Weights of a small transformer language model: LayerNorm before each block.
MLP neurons of a small language model. Each row is named by its layer, matrix (up: input weights) and neuron, and shows model dimensions 16-79. Each number is 128 + 24 x the weight over its row's rms, rounded and kept within 0 to 255.
After each neuron's rows, "fires after" lists the tokens most often just before its 100 highest values on Wikipedia text that the model never trained on. A number after a token or word is its count.

L5.up429 [112 149 112  85 127 147 131 121 132 136  98 154 116 134 110 151  87 160 136 153 139 113 132  98 148 117 128 149 144 183 118  97 107 128 165 140 145 125 143 124 160 131 126 120 140 111  72 133 119 143 139 133 134 136 145 132 140 113  94 131 109 104 125 131]
fires after: " D" 36, "D" 9, " d" 8, " a" 7, "P" 5, "E" 5

L4.up1005 [129 122 122 162  66 136  92 135 142 127 162 141  91 141 127 134 163 102 123  97 147 122 122 112 147 110  93 137 126 125 104 169  96  99  77 102  86 124 150 137 150 126 106 142 120 111  99 152 139 149 138 150 138 125 129 172 121  94  93 126 144 125  85 141]
fires after: " I" 48, " O" 13, " Y" 10, " U" 7, " Ab" 5

L5.up483 [105 118 148 121  79 101 150 136 139 127 119 148 106 148 125 135 110 106 160 114 116 117 136 111  83 116 131  99 124 110 105 163 142 144 135 176 124 141 136 127 109 126 130 138 171 141 146 161 153 160 143  81 144 134 163 116 118  92 126 106 133 122 115 139]
fires after: " in" 31, " born" 9, " " 7, "," 6, " of" 6, " at" 5

L4.up614 [103 103 119 158  81  93 137  71 141 118 138 154 127 129 107 146 103 108 138 141 138  84 144 118 106 125 148  82 108 106 121 187 147 116 176 130 113 152 134 125 162  86 104 101 128 124 128 128 117 135 131 129 135 170 123 110 116 127 109 155 116 116 137 153]
fires after: " in" 43, " " 8, " (" 7, "2" 6, " on" 4

L4.up728 [141 124 133 119  84 149 143 109 118 143  68 139  92 130 124 126 140 136 146 135 109  86 163 108 160 101 136 105 154 116 135 107 124 114 145 131 154 119 125 146 159  92 148 150 123 120 160 172  88 113 172 114 109 125  85 113 130 100 126 106 159 155 111 157]
fires after: " " 46, " ind" 10, "," 8, "5" 4, " (" 4

L4.up735 [ 90 101 132 146 142 119 108 116 100 121 129 180 155 103 120  60  63 109 133  94  96 116 188 104 120 124 115 145 143 149 127 142 121 114 116 106  99 105 137 110 124  83 142 167 165 135 148 112 126 112 136 125 116 171 115 154 122 125 136 147 115 134 129 148]
fires after: " H" 30, " I" 20, " W" 15, " G" 11, " g" 4

L4.up902 [115 199 142 150 137 154 150 107 112 135 112 136  77 114 133 113 117 160 145 158 128 109 159  84 135 115 122 103 171 120 108 176 158 103 113  91 150  94 166 132 140  72 106 161  76 128 126 149  84 114 125 115 122 115 132 118 134  87 119 115 126 137 140 133]
fires after: " ind" 23, " V" 16, " Geor" 11, " v" 9, " J" 7

L4.up942 [129 127 129 138 119 118 123 104 144  97 124 124 101 140 146 126 107 114 129 154 149  89 126 118 163  98 151 122 111  93 156 123 143 104 117 145 124 112 109  81 139  76 167 122 159 124 106 143 146 132 165 141 128 130 131  98 126 115 122  93 137 127 126 111]
fires after: " h" 46, " t" 26, " s" 9, " z" 5

L5.up806 [117 130 165 102 166 114 119 110 126 123  60 159 142  97 114 127 119 163 150 128 120  88 119  98 151 132 146 160 157 102 150 146 120 116 136 131 135 109 144 133 122 101 151  75 156 116 151 175 111 143 135 143  86 144 134 148 100  98  84 118 101 142 142 119]
fires after: "," 20, " |" 16, " and" 10, "-" 5, " f" 5, " was" 4

L3.up705 [122 125 137 174  70 120 139 151 134 119 106 150 122 147 108 145 132 138 134 164 122 119 178 107 129 120 109 167 160 132 114 109 111 128 138  94 102 135 131 110 165 130  74 167 137 140  97 155  88 151 127 118 125 150  98 160  84 108  69 138 174  80  96 152]
fires after: " Y" 22, " I" 13, " J" 11, " O" 9, " Ab" 8, " U" 5

L4.up625 [127  96 106  98 141 165 147 132 112 185 102 173 145 127 126 142 143 141 156 162 122  97 121 129 185 107  99  92 112 120 129 113 135  97 158 179 119 123 109  86 121  84 145 102 151 135 125 104 137 121 143 124  95 113 134 117 102 115 104 121 147 185 119 108]
fires after: "," 48, " s" 6, " w" 4

L5.up528 [ 99 131 132  99  95 132 136 121 144  99 176 129 119 143 124 130  91  91 158 116 134 158 134  76 116  93 139 122 126 129 132 165 110 111 120 171 146  85 129 128 137 132 104 151 151 114 132 157 165 127 128  84 152  98 156 163 170 119 122 121 133 122 154 120]
fires after: " in" 17, "," 16, " I" 8, " the" 8, ":" 7, " of" 6

L5.up268 [ 77 122 134 139 127  75 151 126 109 106 138 161 131 134  92 103 127 161 136 111 134 110 132  88 119 119 109 132 198 133 111 159 127 129 116 111 125 118 125 146 117  84  90 175 122 129 130 107 137 129 149  96 140 134 123 146 125 125 128 129 108 102 158  94]
fires after: " W" 20, " H" 16, " h" 16, " Sh" 16, "H" 6, "he" 5

L4.up33 [124 109 107 113  84 121 112 131 109 122 132 138 145 128 128 106 121 133 119 139 130  76 131 142 155 119 110 112 117 159  98 117 166  99 144 144 150 132 121  95 133 113 136  73 157 132 144 132 154  86 109 139  77 134 131 144 121 141 145 170 108 138 125 104]
fires after: " f" 29, " F" 10, " w" 9, " c" 9, " ent" 5, " g" 5

L3.up795 [140 148 143 130 153 123 166  63 146  95 105 111  57 150  95 134 139 143 122 151 147  78 131  96 134 115 137  93 151 122  83 171 154 107 125 122  94 143 147  98 136  77 155 124 142 130 135 130 114 124 151 113  78 156 115 103 143 142 167 120 142 146 104 154]
fires after: " " 62, " v" 7, "el" 4

L5.up110 [110 102 161 118 106 140 137  81 142  99 110 123 110 136 125 109 129 157 142 165 164  84 149 110 161 117 120 137 150 131 124 143 127 109 118 139 119  89 165 121 155 125 134 172 111 124 148 128 143 107 132 131 105 147 121  91 101 111 104  93 147 142 126 166]
fires after: " " 26, " R" 10, " D" 8, "1" 8, " Jos" 7

L2.up64 [111 115 129 199 102 139 108 122 111 141 130 152 156 151  99 124  74 131 137 119 142 142 142 109 110 119 139 125 135 124 131 168 149 129  93 142 118 103 134 108 135 109 119 111 147 111 125 159  91 144 123 127 141 135 137 178  93 104 122 112  88 102 134 142]
fires after: "\n" 20, ")\n" 15, " Gr" 7, "==\n" 5, "ac" 5, "C" 4